MLP neurons of a small language model. Each row is named by its layer, matrix (up: input weights) and neuron, and shows model dimensions 320-415. Each number is 128 + 24 x the weight over its row's rms, rounded and kept within 0 to 255. Numbers have three digits each.
After each neuron's rows, "fires on" lists the tokens most often at its 100 highest values on Wikipedia text that the model never trained on. A number after a token or word is its count.

L2.up2271:140093142105143125097056090108159118112132146128105108129112136151134084162105110122128142172124107137161154132103088151132128168109118101164100107155166119109137127118166112109150101147140126122119137137100157165120139178131104103115111141114129091121117146082101148172134133114108112142
fires on: "==" 14, ":" 14, " by" 10, " with" 7, " Coach" 5, "===" 5

L2.up1064:110131131151092131126143107135126083124115123141114088113123077107119156110117152106106139111144090140080101110095136144111142106094111139168151179153179164131125125157135151143145149132107121154119141165143140106113097102119107098106144128147131119156155089165109103125172105125155070102
fires on: "==" 31, " ==" 8, "er" 7, " family" 4

L2.up907:090135095128150113136133140148118117110122182124111136128057192152111152157112121134121112116127133159136164108117112140142150080136135078153137135149140100157109102148114187116109139144150100138155074153161121157187130155123125145104112148144151110140140135110145148113114118157139109158
fires on: "\n" 43, " |" 38, "|" 15

L2.up628:153147153117119119146139175117142123148127168132142136167110160099126068153151095129131092135114152135125142142092099164069147144134124129151155125096162119160092153143128160090105069127116115156089117125120158142133096152151118119108156141135125098132129149131146146143113125128129146141
fires on: " |" 31, " as" 24, " unit" 5, " team" 5, " NY" 4, " parish" 4

L2.up2126:119166108115161142115123150133117142127172113119102114081115136149111186132092133170143131122108180110140166165104132130095135136142158113109136133166109106131117097091123101070091115124119127101114145137185156163152116135108159147098167133117127147158161127119118091123164093173163135098
fires on: " |" 99

L2.up1325:125141103133120141126131114110151140152117142090101110108155126089100107126181141125111096181142127123124130177102116133092133170153137124159129136108116131159086103143129161126150149138123140133154115187114121117132117093121107129172163160112143115100145091139129143150158143083116105120
fires on: "." 37, "\n" 33, "N" 6, "," 5, "E" 4

L2.up1911:159134119133124153154149113152147148116142116099151124169164108107127143148097117152127131115147129141112168145116136090086104098105144107157120116112118136157116146116143109163127139156146110120104129122149144152135135142146113130097116084162100131118181140062143061147126153089130127118
fires on: ":" 27, "." 15, "," 7, ")" 6, "(" 6, " place" 6

L2.up740:153105141109170158104076128114129148146145126111152136172131098138141091145126112110138162184103140165114163129098160131122120109144137156153151132089111140119086130104145145164116117096098168119156109141119125151116119116143144156101125115146082127131152104106120142110133110156122151119
fires on: "-" 69, " " 9

L2.up833:114113145119116132084132148133143151138113126182159104169127137150163125136159108147121072093154140115137115111135125166103143101185102142139176095141140135147119146149122104150150188103146139113072180119071142179141111108151156140128122143107110110156127176142087113081118126118147137126
fires on: "|" 32, " |" 22, " cm" 8, ".2%" 5, " km" 5, ".9%" 4

L2.up657:114152164129129097125137134149125162052162113098141101115101111136148116124117101131123156147128136093125141106108138113167134089103157137084161141142169122136069142158092128137098108156115104115098131154131124145143115067122105143133138152155092105113137140113105123123131166130120126121
fires on: "s" 25, "/" 8, "ed" 7, " continued" 6, " other" 6

L2.up141:152153133145134157137096150141104127128127095129104171140079113100153127163140129161166122118133142175145130115100147102142142131087135150147099098141108152090139097176146126154133170104161113125122144082118116106099127158159159141154129082126158134145133129147140131114111157158144101084
fires on: "," 46, " that" 35, " and" 4

L2.up911:108097107156148134073125126107139163115114152147107139203106133134100137134132143148132178182179121127096141115134131125103154179120122146151120105106158112162091152137109158114139094120138122111099138105108115145115155154106115127134130094135112130107113128154134161128155135112163142145
fires on: "\n" 54, "\"" 22, ":" 13, ")\"" 5

L2.up2539:132124141121135143120137157127152174109137092137119149160167138140106086130131165152157141120122131082129125141127115120116118136187102100154167160114143162113165084162108152182154151144101130117112131149113097156140164132143151146111100121122121141143129160077090100149107154106130137101
fires on: " to" 28, "," 13, " season" 7, " with" 6, " he" 5, ":" 4

L2.up1646:136133091168122141125135113109108135130104156131094134115134143150122147154125127099136142101117132141136125113095142105124126114121138129115124076130147155094133132122123125156112106093126138109112098137141115129112141127146094117130086096094145090132129142131130148143138146133143140142
fires on: "-" 47, " of" 43

L2.up102:109124131139105121098121156148135161118160121147150116090127097140130140136136138173115143093172123153102143158102141148115144157134089115085117104090117127128114139126141139106099125144160127128133082166140126139098100160101108158169159082125140131151086083082123118112134126179140099110
fires on: " |" 33, " to" 25, " of" 10

L2.up650:151112139120126162151093177174147141084115154110113149142131088107142107150134155091146103121125125080122113134125123154143125101120136123078168115068139113150139123127111120148117139091137128141158095123151127104157126120180148170153115124116150156118078075136166116115130143137144124131
fires on: "," 27, " of" 25, " to" 7, " 9," 6

L2.up1603:113109109131114151119139140115112110140171128080149132133147136147124126120110071125167133145143149163141141097127173130140136140103137118134090155131143079137130143122184134143136123144128154147115124104108114132153073107136117136108134170112166123181137163095169166128122137102126140169
fires on: " Re" 26, " micro" 22, " re" 15, " Sato" 4

L2.up732:135118112123100136192110120135151133133124163085109117103125122134134170140125112144134101112186168114164142122141109119161141149162083129167105116106132149128115123144109087109116128099127112128129105135101109155187160124107123131089122155147128119158108130090136117102154127169119122117
fires on: " |" 91, ";" 8

L2.up2658:136133086116118152137128136152116136085130131129195126114116140159145133175177173102115139106123078079118091123135115123140158111107111125122096112118106080126116121165143110069144132130137091120137156149119140155121114175100149154123133103150156140149160110070157150118153109171159133126
fires on: " |" 68

L2.up346:146127090138147135151143138093138138109129124105148139139121113092087117114141149091109170141113152142091101146115135125102120141105095138144121142134112149116112112131158122167166126143080112132130145132056123135101113113134113144102106122105126140136102113084133123213135151125137131159
fires on: "s" 69, "'" 10, " half" 6, "cut" 4

L2.up338:142151101138169123125138139158143102141145156137096128132148105141133080123155120170120150178156125144152132146048131106101152099147185071150149098152143097140111111149125127128122145089108129092137136158137123142118106129100159115118178150120164141099104110120107145141108148105112162115
fires on: " |" 57, " " 20

L2.up1131:159144111160145105133118148171132174091128145114134138122075114119138131135139215137178141080114155161104134150129152119169169140149160115143129113152069111153120108101116090094131160152106193113149123072102129111114146133136148160122164117116124135143132133153124122114086142125140128124
fires on: "," 40, " and" 14, " |" 9, " #" 7, "\n" 5

L2.up2702:165113159090146069125128149110134137133174127146135114104138131114141074097135135095112111136156085114133148105166146152088136129171131150189101131116152149143153092117143107143113124074151140116126113121104149168089121153099145128129118144119137105138140135131126102142138159093118152107
fires on: "-" 28, "–" 20, " d" 8, "ibility" 6, " Abdul" 5, " McC" 4

L2.up966:108132077096156130167099143165171116160158192101125162102115107103106096119125138100154097151162124135117116053197142143162196148126169125126156123134118095166159128122090122110109130130085161110110144150090169137097117109127090174078131135127119117137133115128174103103118121094131124128
fires on: " |" 35, "." 9, " Abdul" 7, "," 7, "of" 5, ";" 5

L2.up987:142096102134149150099108121155107088144141125101113102104120138141170173106140095162155108089128131100171117113130119123114124117140141103126156133154106131127112106157199152143045118144117155107126176143106098192128122111111144083130176155090173148097146158120111109136167096119128141105
fires on: " |" 53, ";" 40

L2.up874:144104126140176144102078164181102122130165098144118040098106055178119112146176086090129128135157092138104134127125099130097152122134165083108136107108145141134179106131125119165117167117167095175126065107132125158145117107152136155181122123148117127154147094170148099113171110147128138112
fires on: " to" 64, " in" 11, "matic" 5, " for" 4, " with" 4

L2.up299:152147129139146149171104143148153107083141071121125131089163109081114077146066107143138120144125131078114138109199145091122120156143106127142181130150123137158134118158122121109130090123144155151134141160124144128116115132104128145133138142139124128112104159150128137141152126114157146102
fires on: " of" 26, " by" 11, "ing" 7, "z" 6, "st" 5

L2.up859:159138110158082124107099098094136093160156143133125139157157127149127140182160119127091159109101136152126118128139150122124138155150157143101173097097107133138109117136168083153099135125128092163130148116102127103155107120119126091118156128122151124093122190122091130137092132127123154136
fires on: " by" 25, " after" 21, " |" 15, "emp" 5, " in" 5, " with" 4

L2.up621:123142054153071133134138161124128133120101088137143123159134118144106110121125110173132129145129177124115125123095123079087142175120108113147141107067155170124102156174111148117122108142189137117127112123116114157126138125135113139136114108142114117112100082120170175157115089115149127115
fires on: " |" 74, ":" 6

L2.up858:130105119097105139149125145138113142115135099140130160153124161166131126160188148102124107109138099153144121108115138155155113115110107113144157102154126157082109161107088122134115143119106164154135138135096148091101118137167152143151134097130129140131133161142111126131128163141131150118
fires on: " of" 42, "ling" 6, " to" 5, "==" 4

L2.up2179:127117128120154124135097103140118094131139109148105112147143132091127136097151105127116127109127156128120149127185124111142134102167125120106107146175158125152150146141127131091153157090151150112122168165133089111133118170166109141130135163096125099132129156170121155186125140111135067106
fires on: "s" 34, " of" 12, "ing" 7, " to" 5, "inc" 5, "at" 4

L2.up110:099142119132116149135121160165135130133102153140160155104154145161106159153123112112096147124086150140143122128097146137139183143150114124126127132158158123110158180086119133123109170103090179142090122125095106159104087117116127128129097109144127142101128133126149122132119105076155118135
fires on: "-" 35, "." 7, "+" 6, ":" 6, " League" 4

L2.up2020:120144133139155183166128102111136153131102162149151146092125128117134118076133144124129088107123168135128143128122118177101110168160165100140099116111110154143174139114104102127140131119132143153107120127101109116110144138121146151139115125134173137109140153095132139144092102078118134110
fires on: "ed" 18, " of" 16, "y" 11, "ing" 5, " League" 5, " season" 5

L2.up2529:109185131162113125101137148130169113143146107133195169155078135121079148123147143088124115125127119109130159119077155138113099166129106126133124114129070147177112143114141161138114113147080143171165155109090140139084134101129110143107099150100159114126171146121121160150088142119123185106
fires on: "s" 49, " released" 5, " release" 4

L2.up484:129145093136149132125095091122133118131093155172158126138115132119102090150131118126109087115129144161158144129136129110111162151113111138153124121179138123133141126128177126119140113138140153094154140147133130125107178161133082133140124146155094105164101172112152120141147135155109117150
fires on: "." 18, " first" 11, ":" 11, "s" 10, " only" 4, " largest" 4

L2.up863:121156120150121133153122134150096123151115132143158090160131158118132159107175103116134116137111140089148143124180163102113139107116120151132160126128134123141063198156089085158136124160102124129137128122155123118103154115117118078151158120104136139150085158160140131138137107141139148145
fires on: "ing" 21, "ed" 16, "ly" 14, " that" 14, "." 7, "y" 4

L2.up2257:114147114134107138098134164099115139107157157180118134115096151146106109135164146076117115141115111151141102141091164148136130125096163107157136136126109132129137105119159146160103146111126156096110157107101115124180169089133111101060140142155147107106116099094107169113162118103116168123
fires on: "-" 57, " following" 8, "for" 7, "A" 4

L2.up655:157107101130071153106117173088148157175135107113121159154129136108120096127147139154113143100164084150113134125085139075110124121120135107140108117171142134103118169089183085108118125171075161142127133136126149186126132147119111144172092115119121140122121136117104139115158097109098121131
fires on: " of" 32, " |" 14, " with" 11, " to" 9, " —" 6

L2.up186:125165079087109113093150111123156155101173143118083115194110177146113092167155130135070125168140170110179170124109104113129145177094123099157115129159164115163121137116119115123125151105144140138130132162101101155140132105079147106096145123137091128115110123133133095159123097130122146144
fires on: ";" 42, " |" 22, " Bod" 8

L2.up1257:117139102135133110142120114135140103118128132075118113126180130158085115161178138139169158135163111121120132122093129115159137134093109135071084086122136169144119090133117123067115123167155082140157135156159137136130155134123160149138146125117191137115122138122101122150109117102107151098
fires on: " by" 22, " with" 19, " for" 16, ":" 9, ");" 7, "art" 5

L2.up508:086129121154146118076144144121160168117156147128179079104120137091121138164169118119111114148147093139160146119106128129116157117105113084124130144152124140105094129122132140147154132119113168118123132180114144147116126128109083137137105122139136071115122109137122120128135085125136085148
fires on: "-" 29, " -" 19, "===" 13, " –" 9, " " 5

L2.up2244:136134121112124143137120109122141148143108146160112153133146114120083114153133142089123113110173108111131123118145152111120136146152181143142116114129146175101140114123156133115111109084144135131100135122165105132076148149159079130137109139123161121107102152092136149139152145083118149156
fires on: "-" 95

L2.up986:103131112147096082122156165174145122161149139149104155112141134132119139091112150123093129163137140108172143099157146122128154113134144123164126109114117127155118108103117128122113159096085115089108123152147121177131137116100141113097153147176094129153141146135137134126132094125125110119
fires on: " to" 34, " on" 24, "-" 13, " \"" 6, " |" 6

L2.up2282:129131138080130118177110140132117135156164105090113200127079134159162126123148126093150130114162142145108108106158133100133137163171135126106133127153124163139087134141166114117129090093162124141090101136165089124110114161109161146144174125122148108149122140082136118086105088147120075147
fires on: "d" 17, "id" 17, "ing" 11, "ed" 5, "ult" 4

L2.up1584:160136102128172162121143147158131161153071131101153150106126153142129161157108184114131111068116135143111156129146133116133148130174150129167166149110130155086105135084152163148139122123109120156105091122132110125123139123153181123132143098102097129150101091104100162107108140094094145134
fires on: "th" 36, " million" 6, "st" 5, " billion" 5, "s" 4

L2.up1685:154105138150144103068100125090132133075143114115138098129119069117128149179139164124152139149084145116138144146119120133124126115145140091109106121111117153110125126143149152068119124121148152156120099155121157158076154113141142103168126172157151101114131100137127141099120119123117155103
fires on: " O" 35, " so" 18, " Far" 4, " Ye" 4, " mac" 4, " Sur" 4

L2.up1204:119142158154132101173144158095130134159142105146144127123140129114128112153136164116110131158112121119140097146112158105069158092091116172108145110111101148151125081167126087156129144144143163138164132102106121112090143115148147120149124105091136130136115122145116110180133191138140139086
fires on: " that" 43, "ed" 5, " said" 4

L2.up2078:106161109107086127096117155102162154151125153118153141121121108150124159152149098100134143151145158139121116113148152132099133141155136128138160167146124098125051140122107107116130161090087115157116173114117160146141135161093105135120110094146105104173123150098142125191119177104190127097
fires on: " |" 46, " New" 39, " Old" 5

L2.up1825:137093150117094086111110149124156169133108153152132137104123102144114136129137175127166123088096100107106114142111123135099118103122127137111148118098132106146133148128106133144144098100082149136094184153117105172170110118085124147110127123138137121124106160114141078090097139112153151073
fires on: " |" 36, "|" 29

L2.up86:111144170147151121090132095110152107150121132120122134125082141117085157136166104121112150127113125108089152131124097135149200152131178143081079135084172095141137130136137091118167159110111111155121129082124071125127105108177127067133128154173130142121108089102070119155133108096124138146
fires on: "nd" 18, "th" 17, "st" 8, " Total" 8, " Second" 6, " later" 5

L2.up2119:140181107163150165130104108137095071108113130136130086075099102122141105159145123166177136149133136161159115099144116115136157115134119092147125140154155152096153157129148094133113117139114106141165142089107117119146142148144082117112113152083096113175098104103094136162148125101132138140
fires on: ":" 21, "." 19, "===" 17, "'" 12, " ===" 6

L2.up629:196182142139158113127091082138151088127106139083134119095146118127155143126136071168113118130139134152084116148128136124119153085149147116071109130175069163173116178116177130150125140103106124111112173137146121106063131177115108137120091125153100150122174134152156108173142106132132182135
fires on: " L" 22, " kg" 19, ")" 6, "." 6, " dance" 4

L2.up1500:119124131146091141108139098107136094173150095157135140111118089152097119117150115120111120176111159144170120123121165119105109103161183141140096087117108112164129104068142124133167141136122169150150122135051102163146109131155130148132146134111131123139099127097155123170108128148106149096
fires on: " re" 41, " Music" 6, " left" 6, " Re" 5

L2.up2440:115123146114214145135118145125113124148092127108105143122095127163126126146111096114066187148145101152125137129131115135089113144088131096115100108146128139084176139121101151105175118085130091148107130128122122090124158149132080105121094062159144131104132168092156138159125168147135091107
fires on: " of" 25, "s" 25, " the" 10, " in" 10, "'" 8

L2.up2651:141152131105127124107128182130107138110121141135141095164112129152106123114189099152135129137155142118141122143127095164093147164125067152144104111116129136139133154113125108162123127085132138121116140137138132136134129132152153136160111119159111193094143143124171123105110075163137114166
fires on: " for" 22, "’" 11, " in" 8, "nna" 6, " that" 6, "\"" 5

L2.up2470:125108120143117120135139158163110147087100149151119106120114108111114125101111141114134113127144178106118146129160122119174145149114126137124157170139102158145132144068167115134159140124133078118109135124118162148153150139149183161102149123167120131145105129144140094105109116138128102135
fires on: " to" 21, " of" 21, "y" 10, " between" 10, "," 10, " over" 6

L2.up682:119152125124142105138116144079076143067185162095092147138137151132102125140151121119118075154140079137099130106145078110125099153133168121121101131139142145115169126117135120150081147107114137106140107130120124092102109139146122159160082106176180137152126167087115124119081125106177160123
fires on: " L" 13, " Division" 13, " a" 13, " Group" 9, "-" 7, " league" 5

L2.up1856:123140128111092127137121196104161125158088137135140145126095150118180132135171149091138150134143129118134108112126119132111110133110139137127132152130121128117120111096143148137095127096132128080114158123169144157141116104089146142147143148105130143119179152159102073136122145137129120125
fires on: " |" 82, "," 5

L2.up1339:121137154148138113155097123141103141122117162142104163118142166123142127097119157127175102177146153092134147108111152156124123128143109125114118146127111160152142116115157109167172135142129133120117101115130143125151150125199166130150153119134124138130149138113132098099153098141149087071
fires on: " to" 30, " of" 22, ")" 15, " |" 4

L2.up2534:125119133132111127218127150090141182107151120100114171114142096175142092119158096127129066111149108114147125142167125149164133096125133145121107117090078121094112156081120146154185124123135111153128117117098134112110107122172130122124105129138164162127111120101128120135131165115145122125
fires on: " Le" 17, " der" 12, "Le" 11, " del" 7, " or" 5, " du" 5

L2.up636:133133111112142135149144113146173153148144141139074126147142146114090116120121130090112126129128123145128126111136150123137163100139134147143138126141154108141146154113084125104125179136121104153131123108133116110152092118127132166137125116136148082117175133119131111158128158100143119152
fires on: " place" 23, " 0" 14, " to" 11, "History" 10, " of" 8, ")" 8

L2.up1843:129131124126122126137114122099136115147116136115113111087125146143152109111140115128154110142142143125168138124100140098126169144168143115108095095127073109088135123132158081116134152119097175128142136103133141084100101154142119118119099150088105158137065124155115130146168165154118139137
fires on: "." 37, "'" 12, " GK" 6, " hold" 5

L2.up2295:156102074112119166143103134130141175128148102167169089147114126124143122129146093131147069120168072126153138107138194099111159166112129090167116143123116144145136123133162132172119131115158138121099109128148107197127128099148076133170104138129135104159113150123112157143144142126122108147
fires on: "-" 90, " -" 5

L2.up575:131140134164087118129105118176122117175130137146126128127119136111124131106118135162122125100156123106108174141184159141152137130149127108161189144137121100122111112107113098098123154104139151087120065111083129154131121110162083127089121129109152121157108123137126113093104107163120161150
fires on: "." 47, "\n" 13, " 2016." 4

L2.up2064:112156147142113114170074101117129154070147154087133113068134129114149095130108126135126168140180140132110107164116141128164122145092135103121119126103115136118101098111132146137153156138169148102116123104118147107145161106144108186100179147115123125072117099124100175126155082134114175135
fires on: " of" 68, " last" 6, ":" 5

L2.up2221:111142114135137146127116114104141140138164136175122162082130121106110116133145153136123117135124160116129140084115160100132136139134158100132151097152134124188122107135124130131097148117114153102134152143143140136164101123122162118127156118123125095132165169130140079139112141165130151110
fires on: " |" 48, ";" 33, "," 15

L2.up149:136125130116145098176139142149126110116148116137083123142124090145121152155130120121139218089133079136143096104108123114128136133140163121143143172151122144096098127130100143144122103154146121163115114162120077145152132106133106141158112119116134129166105156098135142127125093130113101144
fires on: " of" 53, " de" 7, "-" 6, " age" 5

L2.up399:092152142133139143158165134109148123133125128115146132140119085150148135107120095160154107133167138094146154116124117124160126153167092145105129110178137118135097163110118126196176129140149106066138148131125130122127122109127134073142114116136142149126120160126095136138128126133126113121
fires on: " |" 72, " but" 18, " However" 6

L2.up257:158123142117141123130132119139102133184145139186137123126104119152093125141107103148173159126144157153159160169113132152159143120112172120175110144139091138122133156111116139126125137093127125116155095129137107169120157140174145129108145150137143126156152103104129159136119096101148176161
fires on: ":" 58, "\n" 35

L2.up1459:107142103065126122162113113140132117136102121141121141155104108076112153110112138157151128141103176120182108102149163115111173123153107126119138118180158122165136146104100172126121110116082156122125118120169132128102145109122109174145107121138098131124152133146129181108123095101138124163
fires on: "\n" 23, " Pan" 9, " Am" 8, " X" 8, " so" 5

L2.up1879:130126109111135087164071105140132072153109165111131114130106089119109135108179119140131153200147133163152094106159158196088085136136094109118123107128134123149155093115098153133100105141161161159143098106131155120129159122119157140118121139119164096156182115115150085125148139168112113144
fires on: " U" 47, " de" 10, " c" 4, " p" 4, "g" 4

L2.up1433:140162128139141143114105128093096142137126136065121099105117125102094107100136114125127105174132153123103144123107148133153154115148125111127137098122083139145123150127130065170098152121174162116136101124124084083110133160136147160121141131097127120152105136115103166107166162094150136122
fires on: "." 32, "C" 6, "H" 5, "R" 5, "N" 5

L2.up418:095114095128121122143139119135156105126150145145165075124109084110141139109132136116098128102125142188097096085130128102109167121159127130177179103143133158118129124123112125134175130148135144142133111121170160099103083174151141159128099102153125116142105125123118133095117119109158153102
fires on: " and" 20, " be" 9, " of" 8, " he" 8, " to" 6, " not" 5

L2.up697:118129149109128108148130075134153114182116085103123140129117127139161128124115117107149122110108094136108111120142125144108154124103183152104136161142145118110139124152097113125172086104134177111128092164163143087142137151120150175106163129159149098137074172089124173156142108131102092115
fires on: " de" 40, " |" 20, " of" 13, "de" 8, " mi" 4

L2.up2285:105169140098133118170168127123119156088083150185144140091114150143127100115086137138098074116170103100148128144134070104109106131147133146086126141124077112098159091114141124125145101133138144088158145132126125148091134170148093110119135120163186091136117098128106129155121135148132160126
fires on: " El" 20, " der" 13, " Del" 8, " el" 8, " del" 7

L2.up615:168129103151141161139122109097135127098120152135138104095141129141159125176165115132137153130126143168135131156094124091135161134117129117139133182127120131056114131143140144123126186099150172141068143109114138186163135085148115161129134138126140121101123147093084131120146117115120115151
fires on: "-" 65, ":" 16, "s" 14

L2.up1982:107121165106151154106115089134134145101151091149114143109119114140107140114171115098105149120162130135100140121111136114153144116090142151089089086126096115100134176114156148110133087138125109175125107130101138130120130117157169156138069107118158120112122097084098094153123100125110142103
fires on: " to" 30, "s" 26, "'" 12, " I" 6

L2.up1737:163148128124147146105138142169180163123156136091126125096159086120125137123147126108122133109136147121117102116175103130143112160094118121116124158097113112134087123143146142089119124127132150129129132134118131180149088132111147127127172152140155097118142143161130085106119130133109108139
fires on: " |" 70, ";" 6, " 7–5" 5

L2.up1289:110164095125117136125088144156164106170119139103135161145123139105120117110095110119100121148131131139115149116153119115138107094166118125116114125111126155143091122115138146128114127143114159072107138106097096123140094115165107121139135120132149130144182148104156133123116155115134158114
fires on: "s" 27, "os" 20, "dis" 6, "as" 6, "es" 4, "rus" 4

L2.up1035:160142137122147089113092101192130109132126073086071135092135103122133108154141125134130141118167097116094131128156123133134129146149144134100130123158146187133140109132124173103114141177128138129135113132079143133141096147156125125140146121152110108141146192164149105111114151121130133132
fires on: " with" 32, " v" 7, ":" 7, " kg" 5, " and" 5

L2.up1891:146158136182132102111138148162132135152121108159129138124078132130120128100129112100118167158122107145134102152156110082116193183098144120110140133136126118116140117167126143080098113129109090138133152092163084137160103092139139097078115168128130088136166108104146106151152131149143154137
fires on: "th" 43, "st" 14, "rd" 6, "nd" 6

L2.up1059:101168124125119126165126135150067145128149129080126125128115169180095134095102129095096135153129124139111111107152103158106105118142099122115076141161165082094118158119157135097125131123124121072144111117098107114175161155104155085112149122121163142140115137114178116092127129156132152132
fires on: " |" 56, "'" 12, " part" 4, "." 4

L2.up1838:095149140104145122133120145084130148136113141110115129131135153112103131112149141146088123188118135118045099102105119108162144117113142158108088085125083127113150143083138112084150161106125151149134139143125161112123128125142125125129137120109134112112098184154111119173116131152161103142
fires on: " C" 35, "c" 22, " c" 12, " Col" 4

L2.up460:144149130134185142133131127144150112100105130139150120136133163125137108121154130111154102102152147161141152141097098134092115164139147116112143135150129149120154130158171136085115156106125133131132106133086116116112137089124114074098163139127140097173129105089097141112122146142141130075
fires on: "s" 36, "st" 8, "ist" 7

L2.up2695:154129104100131083142133131128077168115152162113136168126151129138130112103139148121111109142131147086115114132140141108139162122122088131138128119149150119124163127144175119149117088087155202138108152181127099086113113146115161102157167105183137125143147111122154074102145155106127157100
fires on: " to" 24, "ing" 18, "ed" 11, " are" 5, " from" 4

L2.up1876:131143117100152139133115123133060162171163131163125175123101133110093119103123151126113107152164136130091148114093094131137121113123106161125145154151148085119134148178117103099131118115113139137105113153091139111124150123123147165107129155097093134127116130104142121118135108110120148130
fires on: " of" 28, ":" 10, " were" 9, "," 9, " by" 7

L2.up1918:152163168109151161167157102112185125098115161105139096133121118115110128121117127110098116140108157132178101119126128148141161144110105155132129102089095135124098118103098145111119102116157123142054091105150125133110136139124167076157094130105167119117147110124121060142144149128170153123
fires on: "s" 35, " that" 14, " then" 13, " when" 10

L2.up2461:134135120097151109117104157144141128152152115132155116161158117102087107092105112093099121144136108142098120094176104116148133163099148116123190178112120125108091109131145156135147139112133137103094138167127126098157116095152124130150151115120143135132128128144097108139095101131104130158
fires on: " and" 37, " of" 24, "-" 14, "," 10

L2.up2176:111149130091181138121086166152173103146074135091110108100159156150135141141107149159182097122158096116139139095164105111141109148149119131133164123123149107129124124170147142114136128117123143122120133123118139119147121170112148122089159099083178112149140119126146078109122153135133127132
fires on: " |" 34, " than" 15, " and" 14, " &" 7, " v" 7, ":" 7

L2.up2062:172136120128140145131113101135134151120169167125097109126142121147131124139134104127178138083150126154138109119137146102153119114089161120142118151134129128113144138152089121106194130127092134122171150138103112139048141144135124159102097126141108119150109098144157119171108168085105110125
fires on: " of" 55, "-" 26, " de" 6, " à" 4

L2.up2456:142092120115144099137143149089136131129114122137084162094130139115143168125092112115089091077160161128119112116131144124096161128128112144134144129103105138139124111144139147121105145112138104126116147151150181135152112153102140148119117107144118120140137135138124128085109171151085172087
fires on: " |" 44, ";" 40, "," 5, "." 4

L2.up1566:106159154097144101082133155138080147122121119110111102139141174108122129179145137111128152151173158146119116088104108132121099126163171099111160153091132110122127099111157080126116075125109115147184108130093169148207150086153099125102139155102109128123162160144124108101119108104136176144
fires on: " by" 22, " in" 13, ":" 13, " " 13, " that" 5

L2.up205:182120142114141135145102173139118146153174200154150099165092111135098129134149117136110089100152160140142157101134082098133162153142125117137128131125153064099116147109148120110142114080151103122154096099125112119128127107082171077094114132095141111131107162123132142116125132132127110129
fires on: "," 36, "===" 13, " |" 10, ";" 6, " ===" 6, ")" 4

L2.up2783:152132170088082117163112154146124165123138200078157144102114124120112096123100120125146105136119122167132137156120148180099095110141109158103155111121137114136152106134159113110134143095132170089095130114136135111149151164107135090088161148153138148137130139078106088125142142145132087112
fires on: " National" 19, " AUS" 14, " Surgical" 5, " Pan" 4, " Ley" 4, " World" 4

L2.up2724:101122118106135137119092163124105167154177124143128105159091103133122078107134172132195130125089128115105112154136189085142162126117115109153167148166115162121144145128109109133134134144108196098173096140127092148112135138158125127124096137152125112124116117136151116120115111123139087153
fires on: "-" 46, " \"" 35, "\n" 18

L2.up839:107129120132143181131143154116128130143127086169082157134095080090068135123152131152116209154093125126101144107117131117138105162097072135131129141127160106165136099171147121124118173130085115109147139110133170096136116095111163112114146102123106128163154153119177115133145111090130121106
fires on: "s" 56, "==" 10, " ==" 6, "|---|---|" 5, "er" 4

L2.up661:151148112141057130154097142112122132093133099155103103169102129138152134120157091127147125150104117162123138110126149147106163159132081130149147143090130130123149143080116112160146185106148130107145098142149062148137136146138113116151159120151140115099130135119119093145073118158132109134
fires on: ":" 40, "N" 17, " Some" 6, " /" 5, " once" 5